config = dict(
    num_hidden_layers=15,
    hidden_size=256,
    num_attention_heads=4,
    num_key_value_heads=1,
    head_dim=64,
    intermediate_size=1024,
    vocab_size=8192,
    hidden_act='squared_relu',
    norm='rmsnorm',
    norm_place='pre',
    norm_eps=1e-06,
    positions='rope',
    rope_theta=10000.0,
    rope_fraction=1.0,
    qk_norm=True,
    attn_scale=0.18,
    bias='none',
    tie_word_embeddings=False,
    parallel_block=False,
    extras=['capped logits'],
    init='uniform',
    init_std_qkv=0.0449,
    init_std_o=0.0,
    init_std_up=0.0449,
    init_std_down=0.0,
    optimizer='muon',
    learning_rate=0.0113,
    beta1=0.9,
    weight_decay=0.019,
    lr_head=0.00585,
    max_grad_norm=1.0,
    warmup_steps=0,
    schedule='wsd',
    decay_fraction=0.861,
    decay_shape='linear',
    final_lr_fraction=0.0,
    batch_tokens=32768,
    max_seq_len=128,
    doc_mask=False,
    train_tokens=194700000,
    max_steps=5942,
    dataset='wikipedia_en',
)
MLP neurons of a small language model. Each row is named by its layer, matrix (down: output weights) and neuron, and shows model dimensions 128-255. Each number is 500 + 50 x the weight over its row's rms, rounded and kept within 0 to 999. Numbers have three digits each.
A block is one neuron, or neurons of one layer that tend to fire together. After each block is what it responds to, as a language model described it from the Wikipedia text at the highest values.

L7.down32:483543564481503459550410643666472517528452500510540483496445447525446514352631590418534440501539534490458596498512525519552497581529511555542507438500437535450554474558423462503552421471496518451579538468565529440514486567518582534559454529422381588484435452519406516516532562435465511437554371567507549517538466510469476447455470550468477469396460427486460480487534523480511533528437
L7.down59:483642503515492526520583466487435410527584497506470542496464451473503494534548470584589445474437455570539543487460545470483439520406593492532540508530418540447471482546437485513498436528574500535497469489515542418537554423518513536479486493449435564526528516577537496403416431482424594523536496502496546495494439532523458454511475529463420524424536358499465530447524609514451518535480
L7.down322:483558503472539536521493551502464484506432530462437503457481517409502478518517528430538515604620485484545524518384465491489479563460568517578493476525481506479615551433461598467481457494550486535473578454573473409528567553588547462507541445408421560518521490547494455444477520482456541530498444503468513453562492427455501536470469460464484489453581507557589531632474502531461523442486
L7.down497:456573522514534464454504593544455477490461556558513359445419512532485604537561437492527492509479500493503561494475504465595480506474589555441537459521504491456591497429452483587445530527415481614535509485460591510540527501486542496592561506635437521523541485504506519493423424490540446533546505439481382494534552480483505511485495537574443552482482470564552468491533464539456589455536
Description: Mid-word name fragments

L3.down71:422444412467420456442442447529504441575543540430414639541452480499503573445462560578527546531519508464498446479559504520488414451570524521499476550513506484495527452508461411538568446396515538568549523483504535559457461470532477462510484490439435569552546508553463546544508506511475463457492476509514387498489494442461476450502416408487403511522395473545491486529554513470491360468489
L3.down73:444544495514490508533534557497440577524469538588416535465495447466460577446557540492510519508521519490491453492520473571490546421431488514518528427458471530559561486595485469493509446566577562525528471475534390507502471507484573454537502516469534490454432428612479470481471599497500489451469438466590484576479531461524489562503504625530511424493451364479522488539526489517497480495519
L3.down169:474559531564446535499515499444533516460585595495526579588592512497473501454497438569514549506540437490521589584528460424583488557430542512408527503544417578416462540537546502497539544465546544544495448537491509506501401521506506460562469590496493511532482511474348469444450475505429493438515389520463449536464410492501501449563506542543420512470484488575475560500511443441545430513549
L3.down399:493501498475521514483525567598493531559463450475497524569406463508481387520559541551433559494480426494493497539495549599534582490489573463475501520459481497454541453511516442539573510410538500512508476421465538418544427401547447480425537566423503577454586440533420538543449516471545438486507461587524533444518421493493559404520430424444555530531411439556357448523548465422445470534439
L3.down485:553526443452360457567387505410517504548513489506460444489390477526480430559500484519494495458464427451560506486453522533497564498559480449582502506553524468492555491470470551581532434552458489548610653498518533492484482554481430459457565569526450506572656413518469566461536528494538532560585514516476553462568461486512512530469454529423430488503476383515417489512410453498473473577479
L3.down596:537490535554495487495431583567555410478444521548424467508490444521453489539447523524531520497510504493496508479621583478470397483568430620543498564579461464520446562529548588546534520516444562437444541484442553506451484455490507524463492544499591487611496525561600466489452531460499514498519487498562578516488447413478409469453502409494555523440514497525442479470461520512431437543520
L3.down642:501462450492478479456496510481455520527507464460582437491536486439483453462526473534559517417552452496485493450479551499525513463540541485508523481500428476572475452569461497493449448524510563509488529514572501526507511433390621556577474514531455420392467434454432471535325497432570491449526462458529426486497446453491531501623495532463585480589576439466482523557578542418493424640524
L3.down693:460557555543431416483495511520427472532514406509482439525531469393511436539459497464435414523597481533525458552469601584522565517538568454617539524581471462467559553520492394499579486536488489492519542486538486574497412525518532542479525544423492594583496376530479500521455447499449536471445504577579436514500436489483444444436471528513509466552555492536497512500633506368399473493538
L3.down703:462451524426452440517502521463440460575525459473518451521474538435476482427486625489542486503468573409504577519473600511434544521519485472575402608555448468558521424528519494453583508530451463509445541488526448512430434560463491537540478579540474388602536497479435560495570410542463578548500452532520472484515494537398510571486477482440517446524509429563468541452517546449473443528410
L3.down782:530516537460471524516509593552443538456528427499535522470465467492555399419463516475455496566606486509551555528436583471492545497536527503589478534395515504497524501583437524525505515367458475552466549520441451530568475553534472513524538544470554437524495409552452587485500432492497423438511456493416457476458496473491460553501522552567490468430497454375512572469614439421559550506590
L3.down816:465547538452563536548502523545426486477520437496562470514426473477469492405566458500440551453525537464416476520518439434497490451403537519611494461543510432458512460474489506470547533511511467550589439485535424493540428551525506474528536598477371473545607505504500481500410502376487453537545580592527535535513497495505511439584451535538472493587443538491564514458642483457497522547471
L3.down863:579503450510546533488532497504505488532516471519517559647517405488423434502397513449535557524565477512463450541500511472519473558485436461549450487476413479507505510560443458536602394502565425478483462554489530463534525438594546469394542567471487454616434507426519452470443426483478461540476462546454521575546500460482541511537479482514460487563524535532456576580576584435470384595497
L3.down890:485505524540447538470488588532468467577484456493477471429479549480485465541573437493393485482478508493526532520515575557468565474457495514474550505500414526471502622490454497635469511435524587490578520366452504436491506533578522556469517552502432450472527432505439468532488533491387535447488477504452498442517542583466595476539500526560512468492488558575478495534532464590498482463463
L3.down908:459506590479523514435469459427428537521532503503451512484512535424422443541322473501409546531570455433422499433417592474448494546452516579524513501517505427416429546528403619433445464481427559592464555562470559560489416458436520471570531605414475585456502482429464530547533458457547553502490479528508521553436497526500619511493481478576445484491521518506454440485491531498502487561482
L3.down987:489564504537522604478586564461457445509600447600495504530485499546551506381454452537602563506492439454434490496535597499540503399454483500575462451483507505413549465493495472503560478513534434574547491514471593459485483459452578523442524619462494426598459480593476483511423581439466439478437481515551604477406557569450599505484463531594521498501500467583449543503553503441412457537576
L3.down990:461459513524406510517470401482450480477482501485474451440477518526500467474462512516501501545483467479496558547504587513461437584504527467461561448578458427426581634526459402555444553470475556533533487436520464598477581596455453565521548542516484637471469416548471589509436496462494443618560528538457467462513538473382520413561470492457489500472504409532508589520554518488460435462522
Description: Internal hyphens in codes

L7.down68:477567494458530530476433503473454586547509499467554536504500511507580480489430466461558529560486498507494441495459472538499459531470455503513406526563477507519551509459501529518464443526567471526489411463484517462488483365537424498426571491481568507465440489472414453548497416405441483492496449538419521488610500481500518475435530410539486471539410450463407484465461420411393551475570
L7.down203:514509569515453485510604475503473580533494507632406494554460418455494538489411471500597484576581492503521430459515517462468522571467580557528546454479490537504455535602478483569557501361483483534550491503560483581528601475427450421453536453606539438463559525576449502507460439507442489565539497569494514568579452565552435425421448477494534522527522414504432465587511465464470472525407
L7.down223:456529453512529490515508511572561425523509495575531455511529506518471457432481621551574452491476411531550494617431535501543468485525480574516427468397547497440475539467475573531447467534501503554553535495488479533573511505581527514479503437569521477537587553582447445516528485507426489476484454603483425522454530546376430497469484481508588412497486550536396533532515534516501464644500
L7.down343:429504515575373544514508511459457558553461509503462455526564444448499501506530465528503454614477505477539401514503474476518546574570563632571448517498489496452536531462507438509455408434471521534477506516491487538453413503540505458469475481488499528469432557540510407471476509569510615538562551473518494501481476497499505486581460565454599556641483440471457512519540484476501483516485
Description: Possessive apostrophe

L7.down333:514434459481422512560443523632533469434503450392517445439503502477563476500478476502465465521470515451504603549598475469509432453456494503541517507537554416490585511544495486523441506534466453501479488469508521454408495496498481470425539458499541576480434511466507582544572415561498446462597575590495515559508542545533528505493479497612524542393512543544431516456519572416433489473489
L7.down350:488412515501519512486517545510511465405513424430517487462409598461424522408572595499554454516548537456491504535419501466550485483331479659500409570464462494469522517521458437567389525443498408425479459479525494564509522555498495556482507448477560554516407476441466465507469512533510432558548543470466429542488492500475472499532520546463453507477530562539553502553386459477519458507523
L7.down467:560511507540509499474444600587502512489522426487473534455571570507563519432455541546551501549447498455416510560565524634533452509448559465457534518550508570570479471491495376549512538534530514443494520473436491497442421453510477404376592495490458490454506519434420552519532500523482555546479442537480452535515526529533529470431465536621438472445492512575484600530495543534539522436515
L7.down687:499586448563485498514462514571535461536574577482409534401537572539564513494575506500503486518451549439583518474494472516509550556587565455558418541460467480581460529493546412587537574537516559462592438479512442403516526469552526533385506572498568442469597498470448555556518556553379514538532485533456527538459540495417457505490554470577473549388496535525562613549512445454472471508494
Description: Anaphoric subject pronouns

L11.down717:419446572509495558514512417698586546472410448504533437568516450461478517465395548488453575574531540431554534462460517449453567499596517590468385480509576498451571519467505433447452490551534529482547549538441499531494521530501493528485526471459486504469498422613459503624455496514502473463452568495448513502495458563499493460464439424561423465575540533485474399532527439488473468561506
Description: Token before suffix s

L3.down78:549537524528399529508465615540484431529432526453453494489462529562517477424474477411517500570458493536540539504444533490507499510423475374465503566524488447486484551478454553519524440519425488598456430450490623553534436568533484501531521508462558488535491436456373535536448521587507539447520460568516490531553593532463459520519469528575532500367456535495488582488493510405522559473453
L3.down215:405525465563498520522440497514511543458547571504427446588440472467422573479512506549461554485424433490588471546476523464484513549500583452488482564504474445437538476486485371476539464495492449588449468593413511406528547499474429489484549564449562496467587462579406509548446585591556516476583478568470491465508523534454576376508486406512499471529486498434424524574502506490497652583528
L3.down233:497542528560518590499467468478609519447523481582486543418485589476485514408602509544545497540496475522508513568489560489544440553583425505556559515476543517440494505470493457539528438521465422508519548521500476470533502500501442670530539543463509538543566554452546557483508517510520523585504460452545514524443491532486507402481482521524504497441464517459440536521593526478533467569502
L3.down253:491557535486479479533486469496457457467592489377542526510540500506458463499441414390515404567567502494519428447507546498493465548479595528540449528556442540554511496437408503409502428503540477571544535445474498577536604515502468403446483455531491506533561569498446477398593505490549546529464507494402441526484417525506548448422496494538562396541456447462404513550502477522458500488571
L3.down273:506493472640495561491470501575609478489574394457478533379432467465500483502448550556368482576457503467564445568580606478530406534447607503442451473563523525486511460476561489525454579492546542492487478529501574399504428436575499530554584549538508472497467440521433499497471478502548540527604490447467469424473584450546581505495545513542506523488519533438369515493523476574532505472539
L3.down427:477515555463435489465481480655473432512498523481475541528533439461408556460543563451574539556514494486508484523498532499526551547490584488486532432459521584434532528500460452521540543546536476497564585512525443476465490518619460540486562504477442443480375585534475514479531446589540585405518488398528503515535527470532530501477540488576476454436363509506430454516640544550527643451425
L3.down581:525516587474521458480509574544575582554492496576548471561581523487513546559462436539463512446504468375548589507483513447516478595557491529444441533486482439428537440563531465539549546540572467523506536504527483441498436468529519546489466543554478471481554561497506544544476419484558529452558500442493445442472512463449556531504538510522526558519459507487496634533524541567521502435511
L3.down675:503511518486526455511511447477492408555506557399529533553471516545534541453560480552517473556485475400521479423469509515556395415498522560497486441486558417501488606424542447386427495572565526429472502504406537459475455548570478500561514535657561534492521480512542575578528458574518529481457566623523533521503568559506612443503546435370525458372549556528566498471495529563452498523519
L3.down746:536588493472506464436574590366503514556474398450534587518484501491485496476553408529434442458490489549577450459566462506494541515459524480501532597562477506532492523544445493434557512470527413410506483494523526441609549519589449464369504472386501460490531497575518526551531511444492527585518483513546456444470485507533488500599482518431486521482479560565573465472653462559502564514445
L3.down756:492492482492500415489529491541520551457448527513488488474540451443468461498505553520471507395552515478490469475558643582468512486438441533513509534472431419363514455446509485452504556510494436557546503499467479535519563478454523461518458476555451522430511537461559495596438545485485423522529460469519525417482523497511469544478438534463420498482469431562476542478516537553592439566596
L3.down758:530446396486522400463469440519452495462506472404522512506445457551344500457565503487518495501487525473579469477509564510482570406532491513527474456484492453482560475471470412525466492422484548538542519527451627434422497519503528460494433548506491510546560534493491503396434445533596563552493446401498389463455475530544542462490560495477484567532386516511483563473534494493462577531501
L3.down803:498544567496404407519526514491443480523480486545466506481502523474395476525450551484452510461506515548464490497464456443438448504514456516463552461440492577535431467559483471522521497488434547558448447501529523511563506386442547455492450470563492564479434489470547398529510493481521484436584495446568519411461450486500485489438555482499419536488523527546478403509457549469432452498411
L3.down824:483529489489518603519475550441459484579477431490458423537507507532444478470577485512514537523507518458546530397460558578530353511440530517413581583372551366510583390563445506537551527564426488559479487506509492482453409498521472592539534457500510533531577463567445554416457487630545472613526528506524493504526517429498555396460472509462468540498510451520412540422616598546546507507448
L3.down910:492505535573447427484526513537499568465540466493478467473600475519516504478582580548551482528503507435485434477563512462569516493561546552570574543430530547476505507452466434475451400464448520454453496490459556488408496471630533430565477407577554538467452515471498514572420460431548431520562512437515521438507355428502527579512606523582495567598471461503484481566540544496520537500520
L3.down916:397423466531485537495582491521522453514441488510442553491446497504462529497441477582519505576433481546571422526481576477588465496454449605516487554495538453513483548542505451463447428428350511507481479507427397516501418452566460567489505505477637442583542553485455512520321528498474512484594451491557426470540562446489521437508450459468492395523583481437470502469521463404510460509506
L3.down1012:536439580528415417444519516495560463519536507439509582524449390525451466421567505546474571452497491514491438515460512559523546514486486491569506463470478500456445552457508506541600485521413434522582486559534553485474512470562497458464550527482534500539558470493545565528453566454517544398526492566506428557485406433501531451549453487469510555472495395528535544444455526486486497476573
Description: Apostrophe after names

L11.down849:502495492558492547473435496558429517471465513509566562466549479452456521549555416426520553515555510567556436487459467525470494464489498402518447483492520474554469513541447499526546445452565565584504544543512440520403511553469457480507563502507481565571518483532475523507558521503542520488497451427531452538378546467453500460499580409473580528446499444536580395527523454463481508456537
Description: Clause-subject start tokens

L11.down886:562548478411524456514509498453470472521413422520408440464634453482518518453553546381446456580485488547449609460484429466471413454573461475583442445513482511446520505490503538403532533507526550462513465486408581524457501472565480498487481546484507533424519474478474411495503535436511494473444467458462568581486443584515550452467475480429429532471471414460521506531520564468507451552496
Description: Compound hyphens and word-starts

L3.down180:468460532417494504501527558604512474547434542468562472454521546430477585484458518587441573484529538430492497507473602485543481550505622521438439502455447462525578474461589511526479527546561522496520462435484499544535486510558477489464546631353521521508518433418495546491492473522423529543456550491453483453513480523407443494538567456641596541508532558433455489486513518540542469492512
L3.down192:525456499537500580592514545514561523595544537446422551531591500461511440427463552468537478432459542487499445465440512519419485497457520459462464551532496528429607422476533486524518495470537535551526483397546390508472497488509563565518440469506472539456498543511544554512509424415524473504555579483482447535516502571520510505467500468503555520474348463543432520514496488512457545589517
L3.down236:513490512441492516533427510423408460501510495421512558507432501545590439508514441519501425490522568481492569489545516478448611498526553620509429586447450484455534562471452520499535522550411439424493617490507448542485554486422567559461535470541524510550476492449580575451481542432540458463526469450487565539445544486640472495515601501458552498500513522494525474503431432463445605538532
L3.down269:477473443490463511535493546411498527464512508458535455434588614478491588466534450510509577551460581550448528564573541571563549510524570455513511519531594482586575505569485492450516590521489507566515563452423480519506484492550509486510465456490463439531513487437452585552530563583518541560566582452529495541455516519541508507503482477485557440438517366494496489485572542522436441468388
L3.down349:512571529527487526454600561459591485557458552541487556434436562482567534476547449455558568535527483456456456473487531490521526483505559441481455493590486536440549557517516438480555514428550477595491493509498566489519551454452511490498619590565494503412543430529457576535526526439499502483533444502477552509523501484547434470483477424550541421508475477562505501511516432551603461623537
L3.down371:583589543398468495500558519481422505513502469548494532457441580496477398473504520548476437517448526482453566563517417432507569373480461541558511476474462502526507636550395509512532412489512430518459504511519523589541551585392548502473539433554491569446474485540513522487475450597505481489442404443408536617501551507548424441483452547499396550528486450432512504521568519548409501515511
L3.down474:491396458458584536500571501516572521533522546496522457467467564595522583452522417537549545477455515432516493476578526506498552509504478446475604497459417466426429475555528433403491526477443479452573510441472554467492482479488441565580503481540482625530568461607509525406428437472401528496501591436554559552503556522571508459521529532514420485544415581436529488522572469446489463496497
L3.down501:486547463510484527536470531509444557527452449601540512523443486554473439463538553508495514500469488459465554563457496553487450504459564435517479573491519516386552527511529386503553487511503462550633469496544452513482446522535537424510509549570475459410526445402419546557410542503456494524518522477405492420538581517496414451468452627531509445473433421514443606605489665487506484463590
L3.down637:498614557526486476504457576546602421483535446504476540544515537386446609479499497461554527483504514529420589541510518495473508477449523425439479528441525512444561454550427407551464494538472550442640485457498540524452514559459510494493529428434486470565372448566482512552525467497507523489512545535493482490494583608495490493508480491515524522501484522509493600474363467452442517423495
L3.down671:579485484460536531458540558450499523500464544581456490507539448551528514486530539479429490559413518470484514500550543499612453459544415554535506457505507502569467539488518481575477472392438480388431530557504459452478445522481469545472483489456331498487551603473498487481494467487518571532422524512514566494572564493483464536457461515484419429480583563682497488510604503489427460534480
L3.down702:574509490547526409540480458410484575534535583423505490455501561535558481510540511472419545508484505504559567561426540466496602497454568450481495549557552504498544511541454520484545483586491460471499553516562544433523483469427505569509412434594557475514489543436476566533441399416540491479479492518467538522579520506504441416477517588467521392494646501511476586538439501556452512486463
L3.down730:531456522527399439465451516606535488512489546470415479465541495530544566454559473526406527592488494510539488568469519410556509587480426465470576501466420555470509544566490374590528527569511473471546528489490633429450481442588613464435515593502486552517518468389454540531448465515474486592524550449515589464526537482488465514421448522569500533423485555506458508534510440465405474465535
L3.down777:588409579431441464495438392546462404519494496457384479507521562476532565461617534456495524530519549534444480518537515457545473488398547485502507482458568422426428488517503509573527506464544519559498478437514540541474516505607527587449484509477471612499498559501530535467580471523475549490432477396510504496582509455554568573594515482476498508504445463586522501601471591450512490501489
L3.down809:547418441462503547472468496417497491475531449496474525537433537567447532558535416523560388480511565503562499473560554508492628471420374488514444481465492484487505534467462530539457487527513448585483527400391463401487567541620528578481530506404513528517531494488508431432539431486491487552475441493485456421564464443546582530483471476493502617492540409451464534521488507477503503461488
L3.down826:480450566539523444536462464455508582466486424560426505448492474509421542509491429559459507510577581502515560557515561450494473537364474549521529551463488547514558476524534486457519530490560483540543526448474460512390483447524499447472427573509421446553536464415462466558548480503501445557539516466433397409469467531534427433543595393498494511472540609555523474547488410498531529469569
L3.down871:549475532511610491454450480564500481469536502449417486470485482557452532472507453498582440535483564496514502460510476464540527499525546521430495495579547490625515446543491513512570498421430457486407474571546428478482548476509618553419448518488502467582476466407483508389552471386442561476622479450530504493525479532492518513484498458480471476505365447473522488554552544518484504555554
Description: Pronoun "it" for article subjects

L3.down109:526466509480471471484479447544558529489501408516491489563476407554515486630497571540502598462512547483484586556500433451494510481391596421384498486440487456519589478495495451384427528489413433501508523589458425483510522441497475476416592549512523512474469436513555487529507425470561554589406535508549474527440552538388514511517502401540591523408491500505503482443457433441501452548560
L3.down191:432503552467597408465450498513542336500533580518465507506510527555524413469487539546513513469465524513481516528521475578507431553346482361504511478487544574560413542461519451408473509533475500463498479517495596514556501485431496471541384503421523566526507491506462565513512546438544533477509691463479449509440546580551508512614537481446436363442559499490500535492561458488542396504469
L3.down316:498495411468552561526515553432534484543445432512478432486515504538588422363473488522407599534510497427462597506457512576466402463511472436507556524495529497431458495486551474489495442577496514502428477562526474519519488522372506538490476552576488530522548502512542559539544473433513612459479547579581452526459462504486501529464393528424521470515438481514514561433524536491481394516565
L3.down419:459547494405467566451516494524521506464532569533621431530392421514396484474560536415477468518404526516586461542459466507574429556511547466487454550451503478550528510493477512467541385434453500521557482528471507560496457562532504558514570489563541537480489442551470477478414501501506562518482449527457452450529454503445456455540481515548563482477431432553521481498506520442493456563452
L3.down440:579572601575444539502466580470548410493548545521535560554477460470587504549487411426468611613570480499413496451478444393545452477484497449463440498537519467544489490512450518409556419598471512445450433512597591513456548398451517399449479479445408453466540475462465520536498525500477501461550469501498431441520418471468491552488568511535567465473542541476501524549538512506466484582514
L3.down460:512532518415566614619548487613460573509566519470485458552523565395469420527481542483447601469504508500500553487397504586429509508516389538486523562471566428490554484427344456574423527514479434498444565485512526483500497440498472445562475495486448533479525544587475526526505449500533592485545444603519504547458441484451560464527404467485568498546571439415482497524506431466541413532517
L3.down538:508578438479522460504503539481465447562505562523485427484528478446496551554512507512424607494544549593492500589578435478478429488428507457589448483517475474573501499555523526444522492384511557569435454480497575445581416424530513451569512513502424417383557564440516499478530466443562500489484543509499549520472497517491422551571433454552474465416491502465525434619417509526548473536485
L3.down779:519513524489418558454572552492497546543354474501600518421502507468443594493486493413473476480530459467366522453479554552393448521491502560585634443567600469479534539495541526535515536489476492503484477477579447499514489514569503547554479540518503534481442569483508439440554491554478494500507526487550385465440549540496381532475466471510508474504502484574487401481520559506440538517527
L3.down788:457525462479511579495521380564518528548423457520509417496476462483465558473510550500464613547547535568501443498555620519474561519470470448379561528478582566548528507488416560626512477547405538460458515580483516466511546559445559375468524482526492399429542510493448469564525439490483479519562516514523506542448484475496536468535514568484463431513598473413513555585497477427475502571504
L3.down798:537553523504484517459480488473562494449456501523576493541594527472469556455582418584467481445500565540554491523419503580540509423534459548549503488539537578529509530560458500596559482494534448560443499584552477545491520469452446501481428514482410444509437497547495463531479485463527503525372494494553505479533511500445524536483434482506419466498407408629486493559561469494482429456530
L3.down814:417606461600474545550465523520629480500479436573473487528538491473388496380554518473548568509462379525502438497503541545515467450520428518498500518505513454434471577479491423539568520545539520503507499468522463491506469460474506395558445445504508523610492498524519454476458498468524495482510478524559504574615622533434482548493460448455456383482476502491400493535533539467492442481457
L3.down858:512376470473413499552484459480505483543548575360554410446513444588414515438475468478551461456510500563440549473564414578485425510511555486504560467510513517578451563518582445519414464598484524536435597398497542432475458453388566468500566526491458613469544563489536474489396485403469534514467539524548482536480460522435370439425561434594468549488488560436590498529474495521425509532495
L3.down963:453512624462507492460585492506552452494425467516569561455531515575487468461494382536457577524470438534528517502502526431484468522560503511535489553501463501477487541510597527544536450522392443509466537432515471512575519518513527585574425398386477523478502444571543411520506559467436426560548561468516518487593500432448536429405453473587467531493427582507419470543398401545485556566482
L3.down981:486450600509456438441498582457462454557515514525540482561555521536527487489516444496510494505630573542609552461477490600489561508496517490574569576440561488473511630548464385423486576515517520403446508545511539505473445446527518414584495512487502536457550491498507541476343382487453543485550430456546471494559466478524561503484490545443552445653446517528435533471511441570558438500461
L3.down1013:497466461534436574517508466525476464480485486511546422484458441464328536419549522473524485530439437561497560519482596528420556492470532575478479505544588546496423491438497615532466401557547528391565533502460471518486597537472464489525549496510567561437437398518477518485529588570386511508529544568453490447511509436553449547428509472507364510506498569503486479609465510457476538518546
L3.down1018:482620462465432488522471479517487436523507558544532518512468508457457448543494510513576532423453464596491497468536527588563538559529417377413454454440472529408489526453444601505517453466537550551513538594516468474496520513503459505515532511454483519499464575567513468529547516518525579522490444466522567509504464467461447508528550524508542410650414428555473501564466455486478548501518
Description: Mid-word subword pieces

L7.down19:457480506466514461520525545528482471417462577539532453438503433552436524471503516470573454495546574510494537543469516534477482584558472490549622505449589550530431494443457586531526425510508501404535532490603496446513460483522509507548489551490530460518546560458383549565473553554407469492570477540500454550488443357512535520523382613528411559458595517468497460386526379559475497555512
L7.down686:552479502408559479518480564503475454474488445439507507495541487606446582549503478502531527536492477474482440559461456453459434492589491518460444472447478499559571460467570460456528415520347489648538443499499411480446500469532401480545571458517448577473399515542465488492485489435427507493496439479506597469476479565603525479536555491472548510479467446515522467514457407476404481573540
L7.down809:498430383511397485512487515492480475616488485470559481426562547507456481464513463447441480510439480531547553470401521466453543438457469531580506493535535447493519596534511472461441533535527532412575458473559532521513434480528439469564545541568482580545602526459505492494507515445476455421604470602424543459475443554578573446504538532562459530453526480492483593540522473572449602544625
L7.down862:486485525467466448505428575532423510516550442596481379437535472523559491479548488548451479367612474491566445511528606545601439385506564540570486514489408475536452520494463423507482458557499432554442446472458477473500467494549557560522530565497489484477461433540471585481415397531497456452483473465490559496512432465501493526493453523573560568526520456466477517504541522459404523500544
Description: Mid-word continuation pieces